Weights of a small GPT-style language model, trained from scratch on English Wikipedia.
Size: width 256, vocabulary 575.
Architecture: no biases in attention or MLP, untied embeddings.
Training: a variant of Muon for these matrices, 183M tokens.
MLP neurons of a small language model. Each row is named by its layer, matrix (up: input weights; down: output weights) and neuron, and shows model dimensions 16-143. Each number is 200 + 20 x the weight over its row's rms, rounded and kept within 0 to 999.
After each neuron's rows, "fires on" lists the tokens most often at its 100 highest values on Wikipedia text that the model never trained on.

L3.up8,215,201,174,179,192,187,193,173,213,181,220,193,163,205,212,195,186,195,196,227,161,231,175,163,187,198,198,223,198,185,177,179,212,212,215,199,209,151,195,205,180,226,181,237,149,187,215,216,172,202,215,222,205,223,204,235,205,218,207,231,209,177,164,208,205,205,216,205,198,209,196,193,190,209,191,225,204,221,220,174,228,199,185,222,152,188,176,213,182,161,187,230,168,213,223,207,160,173,212,225,207,210,195,203,184,182,221,219,216,200,218,202,179,189,181,187,193,234,211,203,195,179,174,156,164,198,209,233
L3.down8,207,193,172,199,214,223,196,237,210,186,189,179,183,151,175,189,189,194,165,159,209,218,198,214,173,186,228,191,244,179,185,226,178,205,193,210,227,203,226,195,215,207,211,198,197,216,180,209,178,194,209,220,190,208,213,234,190,181,199,190,176,153,197,195,225,189,173,205,207,205,197,206,187,190,194,203,184,173,191,199,208,193,187,202,237,214,220,188,193,224,188,188,213,228,180,178,213,165,241,222,224,225,220,206,187,158,210,207,219,146,231,172,205,169,215,225,234,228,177,215,198,203,217,210,180,159,195,233
fires on: "le", "ac", ":", "s", "ou"

L3.up580,196,212,190,180,226,207,219,193,184,196,195,207,189,182,233,190,194,203,208,225,205,216,193,201,186,178,195,169,190,199,206,213,187,182,229,233,223,221,197,172,190,200,221,194,212,206,189,243,218,229,222,215,223,213,183,226,186,196,197,215,205,240,216,175,196,229,236,198,199,212,187,206,191,206,194,234,179,190,225,195,231,201,205,219,192,232,249,195,222,211,185,164,203,193,205,208,240,180,171,197,158,193,185,172,202,233,213,186,181,169,178,184,197,199,173,204,197,202,202,187,192,216,201,207,191,229,177,215
L3.down580,207,196,182,170,188,224,219,210,222,179,211,181,205,207,165,198,201,183,170,206,183,181,210,217,195,215,199,186,205,187,219,170,203,189,215,208,175,208,196,214,230,167,190,164,200,179,256,214,191,191,185,196,221,206,190,185,203,221,161,186,195,223,190,196,200,183,159,219,227,204,166,197,183,229,169,207,206,220,169,173,184,194,214,199,226,223,167,175,223,197,199,254,192,186,173,203,203,227,214,210,176,180,220,221,228,170,220,213,197,187,203,183,239,212,230,193,215,219,219,180,140,208,219,208,202,167,215,172
fires on: "ip", "ge", "g", "ay", "w", "in"

L3.up423,223,194,211,206,180,216,173,237,200,238,209,218,226,189,162,193,198,162,217,218,195,184,196,228,198,175,209,223,176,174,195,254,206,209,191,196,176,165,204,171,211,205,199,199,174,194,169,181,170,227,218,213,192,192,199,174,198,201,206,211,217,204,212,190,221,180,174,186,202,198,205,225,166,163,207,163,160,170,205,210,201,218,213,210,218,214,179,174,202,206,192,219,213,176,150,194,213,220,208,211,203,223,204,208,180,196,188,190,190,231,191,187,198,186,203,230,202,194,184,179,193,191,214,179,177,205,168,201
L3.down423,198,213,185,246,172,212,186,207,212,191,180,185,138,161,173,204,216,169,188,199,205,213,183,190,179,216,214,191,190,191,224,184,174,196,216,224,164,217,203,167,200,178,192,186,184,215,204,204,185,195,213,220,210,202,216,204,160,202,214,225,192,177,186,179,222,226,207,192,169,221,203,204,163,211,180,241,195,231,176,216,215,233,215,224,239,222,178,195,220,201,192,212,173,197,183,195,168,156,193,209,190,208,203,201,193,196,186,197,205,166,215,211,195,191,203,200,175,180,198,174,221,213,196,187,220,181,201,220
fires on: "ar", "al", "ic", "ess", "x", "le"

L3.up706,217,229,235,177,208,191,189,216,210,183,197,189,226,202,202,190,195,263,166,230,222,144,197,182,178,185,221,200,206,177,192,208,209,205,200,177,201,181,161,214,179,205,217,216,227,194,164,201,203,221,217,226,195,202,196,177,210,234,220,180,211,246,189,215,205,195,199,228,219,201,186,203,132,199,211,169,185,206,191,191,184,194,198,213,202,212,198,202,210,196,216,251,153,222,202,199,225,231,205,216,199,204,205,224,182,203,190,207,227,196,163,187,173,184,178,206,227,244,220,173,190,186,201,176,220,218,231,194
L3.down706,165,179,217,203,202,213,206,173,199,234,190,201,239,192,199,217,225,170,213,167,207,249,208,210,199,188,200,174,226,237,177,217,211,227,199,226,192,194,203,216,237,202,200,211,215,214,236,229,199,187,198,211,219,194,195,210,191,218,212,195,203,205,204,208,238,199,186,187,216,200,222,221,207,162,165,160,216,193,194,232,154,180,182,220,187,214,236,167,229,208,178,204,207,220,236,215,183,174,179,199,217,229,206,200,163,214,222,193,196,187,192,178,206,199,211,202,208,202,169,187,237,208,163,210,196,176,190,212
fires on: "in", "al", "ell", "0", "ot", "ay"

L3.up847,206,190,165,226,213,209,172,196,213,208,199,196,220,192,210,187,213,203,248,207,205,195,219,231,197,192,234,175,210,214,232,181,200,187,209,211,220,163,182,190,208,182,218,228,197,156,196,205,208,201,200,234,213,226,182,177,208,217,229,165,218,190,180,200,225,178,189,188,185,200,183,222,212,225,200,210,205,238,168,153,238,190,209,228,205,207,200,186,216,189,213,192,227,212,213,184,181,200,211,196,207,220,201,192,202,185,214,215,205,201,185,222,207,175,198,184,218,185,182,227,215,211,224,192,189,226,178,234
L3.down847,211,198,242,193,201,211,199,189,171,207,179,179,246,204,182,210,192,222,185,176,220,214,215,182,210,208,194,246,257,191,183,239,183,216,195,214,177,197,227,213,208,198,198,194,198,201,193,197,185,215,207,198,178,147,191,191,173,207,221,216,164,222,226,203,183,190,216,195,194,222,202,183,225,193,234,202,170,190,201,196,142,188,211,199,194,163,199,219,213,212,197,169,184,198,220,216,224,200,180,179,218,190,209,232,172,208,195,220,203,203,216,194,205,182,190,208,190,177,236,194,174,175,199,208,203,200,193,162
fires on: "ing", "ed", ":", "ack", "l", "e"

L3.up261,176,201,197,199,205,208,199,176,171,218,190,197,226,192,228,181,181,199,214,214,221,202,178,179,218,206,192,221,217,256,184,152,219,197,205,219,216,220,176,211,181,206,184,193,216,177,196,209,211,200,237,215,207,211,231,190,218,237,183,218,206,206,198,197,210,186,209,228,177,182,240,207,212,209,168,208,215,207,162,211,188,211,193,187,166,194,196,189,218,219,192,240,192,241,191,180,179,170,217,192,170,199,228,235,210,240,184,151,224,206,186,140,173,186,179,188,227,197,176,202,210,189,195,188,201,251,219,214
L3.down261,224,175,206,201,200,173,218,192,225,173,218,198,201,209,171,214,164,214,193,214,153,206,198,230,158,214,178,185,206,187,205,230,242,191,166,180,202,166,206,172,199,196,199,216,183,236,198,184,188,188,185,202,201,182,162,206,194,166,203,173,205,208,192,197,225,186,198,147,208,210,203,190,163,215,177,183,218,191,218,186,210,169,210,195,229,211,245,238,212,186,190,186,210,186,232,190,213,200,184,199,244,186,195,168,179,189,203,236,177,193,200,214,211,192,194,222,170,202,229,213,170,214,194,199,188,189,188,182
fires on: "ed", "ce", "ot", "e", "h", "own"

L3.up140,219,202,200,198,212,192,225,179,202,207,210,212,217,201,193,146,205,181,176,246,214,179,186,209,215,177,227,227,207,207,201,194,218,180,160,185,172,188,186,202,201,222,162,224,219,183,182,199,222,248,225,200,225,232,196,194,193,208,238,216,220,200,208,195,216,204,193,194,230,173,168,210,184,192,225,212,165,206,234,209,193,215,161,216,257,207,238,220,213,179,188,211,195,226,197,200,180,202,243,200,181,201,159,177,213,228,225,209,237,220,204,196,153,225,197,213,176,194,208,218,189,234,187,216,230,195,227,207
L3.down140,207,192,178,211,197,229,211,208,170,183,217,185,181,170,231,211,224,217,209,201,185,195,222,207,191,204,176,173,190,180,192,204,223,229,215,228,234,171,202,185,224,209,212,182,216,205,209,184,212,170,198,197,208,173,246,192,179,215,184,213,218,173,217,192,205,188,211,185,197,215,182,201,204,200,197,189,222,164,206,203,217,185,203,167,196,174,175,181,243,185,187,193,205,182,197,189,239,179,198,189,201,207,190,228,206,225,202,230,201,136,200,234,224,216,201,192,190,184,165,195,227,211,212,202,173,186,188,157
fires on: "in", "ar", "ad", "al", "ap"

L3.up438,217,192,181,204,202,215,213,209,207,198,229,190,181,248,200,168,198,206,173,199,210,224,214,192,210,182,205,230,141,174,227,194,221,175,198,200,193,186,175,176,165,246,212,185,204,194,221,230,178,189,221,187,180,238,174,194,209,223,163,211,210,217,203,211,231,213,171,230,217,182,233,202,193,174,210,197,152,156,196,174,215,175,195,214,174,209,160,194,165,203,215,190,168,204,173,202,195,202,166,201,224,179,203,218,206,170,161,199,217,196,189,193,198,227,183,222,170,154,208,237,207,245,239,187,203,202,200,204
L3.down438,228,196,194,228,203,204,194,200,225,223,150,207,157,182,186,196,197,214,168,211,236,190,183,195,142,138,206,171,196,181,223,207,243,200,180,201,182,228,229,188,224,187,211,167,196,225,193,199,214,213,205,202,223,218,200,214,204,218,216,170,186,177,186,195,176,199,160,174,176,184,165,203,213,203,188,239,200,175,204,200,175,230,237,202,203,174,192,222,201,221,204,195,204,223,185,167,186,225,194,219,190,231,224,199,179,176,201,201,205,202,212,178,209,191,179,196,215,219,186,206,191,205,182,195,163,207,193,222
fires on: "u", "le", "k", "s", "ag"

L3.up655,221,177,207,212,208,182,212,204,221,176,197,220,235,257,211,242,206,155,196,201,172,202,184,188,196,198,261,179,209,208,184,184,212,218,170,190,211,243,249,181,185,210,218,210,151,214,189,189,204,193,199,179,196,204,192,196,191,167,231,227,164,213,158,197,207,184,198,200,154,174,200,185,234,192,195,212,208,192,189,184,207,205,187,170,217,206,202,228,209,182,218,231,215,205,194,206,200,194,235,186,184,211,197,214,221,196,187,209,216,183,189,199,191,188,175,199,182,186,202,195,229,198,191,195,184,187,213,221
L3.down655,191,220,215,181,187,194,203,190,189,167,189,175,170,184,164,166,197,203,202,212,202,226,207,195,200,225,192,214,191,187,225,226,212,147,233,192,171,201,205,180,153,228,211,159,207,191,169,215,209,220,175,188,179,207,197,201,208,245,178,183,220,196,212,198,185,194,214,222,196,209,210,192,189,172,191,159,193,224,180,206,180,196,206,156,187,236,211,222,182,267,220,188,187,201,202,219,216,195,173,186,209,202,216,202,201,204,274,226,224,196,191,206,232,205,196,186,196,223,210,196,206,185,172,181,203,222,203,200
fires on: "ist", "it", "ation", "ember", "land"

L3.up478,170,201,194,237,189,187,181,192,191,204,201,202,191,196,192,194,191,207,224,221,198,216,216,198,226,183,213,182,183,209,185,179,215,224,203,208,166,201,195,225,160,202,208,254,216,202,188,237,167,207,218,204,207,210,217,195,187,173,222,195,150,213,211,213,220,194,159,218,183,213,222,207,198,198,181,195,225,215,177,199,188,173,229,186,202,233,198,223,212,193,185,216,210,217,218,189,211,196,246,224,185,228,218,233,217,176,155,190,212,218,198,220,217,178,177,204,183,229,191,184,195,210,193,172,206,246,194,182
L3.down478,200,195,177,218,203,173,207,176,209,188,215,179,133,193,195,173,174,218,168,212,169,197,239,225,188,201,172,221,196,213,194,194,165,225,203,204,185,198,213,171,240,218,173,185,213,237,226,197,200,188,203,169,217,218,208,212,184,258,203,224,187,205,202,207,193,233,215,196,220,202,200,184,184,188,201,220,235,190,190,208,201,203,188,205,182,209,227,187,183,202,204,208,194,196,234,180,159,199,218,248,184,223,179,189,204,250,263,172,210,179,215,178,205,202,195,190,196,185,203,210,197,200,203,184,202,210,204,198
fires on: "ed", "per", "in", "ing", "ot"

L3.up460,192,224,212,234,210,186,224,222,188,193,222,197,157,166,193,208,196,187,198,209,229,200,208,176,218,183,170,199,215,203,198,147,225,202,172,199,162,185,188,209,215,218,196,195,243,222,192,182,204,218,245,187,201,213,219,214,211,190,188,214,215,213,168,210,197,196,211,205,219,177,222,211,209,202,227,222,210,216,174,204,188,232,181,213,196,183,193,208,199,189,214,195,214,206,198,194,150,233,218,189,204,184,213,181,205,172,176,178,244,207,205,178,242,184,209,225,208,222,221,193,206,176,176,214,190,207,189,168
L3.down460,219,175,215,245,208,170,191,231,231,183,205,192,171,202,162,189,188,206,210,177,205,212,244,221,165,202,189,216,167,202,216,196,185,224,202,186,172,208,156,216,183,192,194,189,204,212,221,217,212,212,171,173,208,195,210,179,202,238,188,197,193,245,186,203,205,205,203,193,209,175,210,198,184,231,204,191,183,184,194,194,218,171,227,234,197,202,247,214,208,193,191,212,231,207,197,193,181,209,163,214,195,176,158,163,222,231,206,210,181,212,207,205,207,247,215,215,193,170,211,219,212,205,238,190,207,218,221,198
fires on: "u", "ot", " of", "ing", "y", "ly"

L3.up376,205,203,181,222,195,181,226,220,200,214,223,219,202,211,216,206,177,222,198,221,175,219,190,185,192,187,203,203,186,218,180,223,198,201,161,205,229,200,157,195,196,196,191,210,172,178,205,192,214,237,219,205,236,214,207,191,176,241,218,177,220,182,224,196,203,179,204,215,196,177,206,251,215,179,176,182,199,213,179,191,206,223,214,207,210,204,195,182,235,191,200,212,190,211,228,233,189,215,237,208,200,221,186,184,211,198,213,199,215,231,224,192,166,211,184,171,234,181,150,200,203,198,186,167,214,171,214,170
L3.down376,214,166,205,207,181,205,210,172,202,195,174,188,261,215,202,196,178,197,181,190,209,161,212,196,223,215,208,208,229,225,210,217,216,242,203,224,220,189,216,212,213,209,219,183,207,249,183,218,219,172,160,231,217,229,174,221,200,210,232,201,173,199,228,236,209,229,215,187,204,208,193,182,187,189,182,218,218,177,213,222,240,175,207,193,210,183,203,191,211,191,195,202,198,198,203,171,203,211,182,191,164,184,207,195,184,212,191,247,204,199,193,216,226,170,247,209,190,179,194,219,194,198,199,167,229,227,230,215
fires on: "ou", "t", "e", "ed", "le", "ro"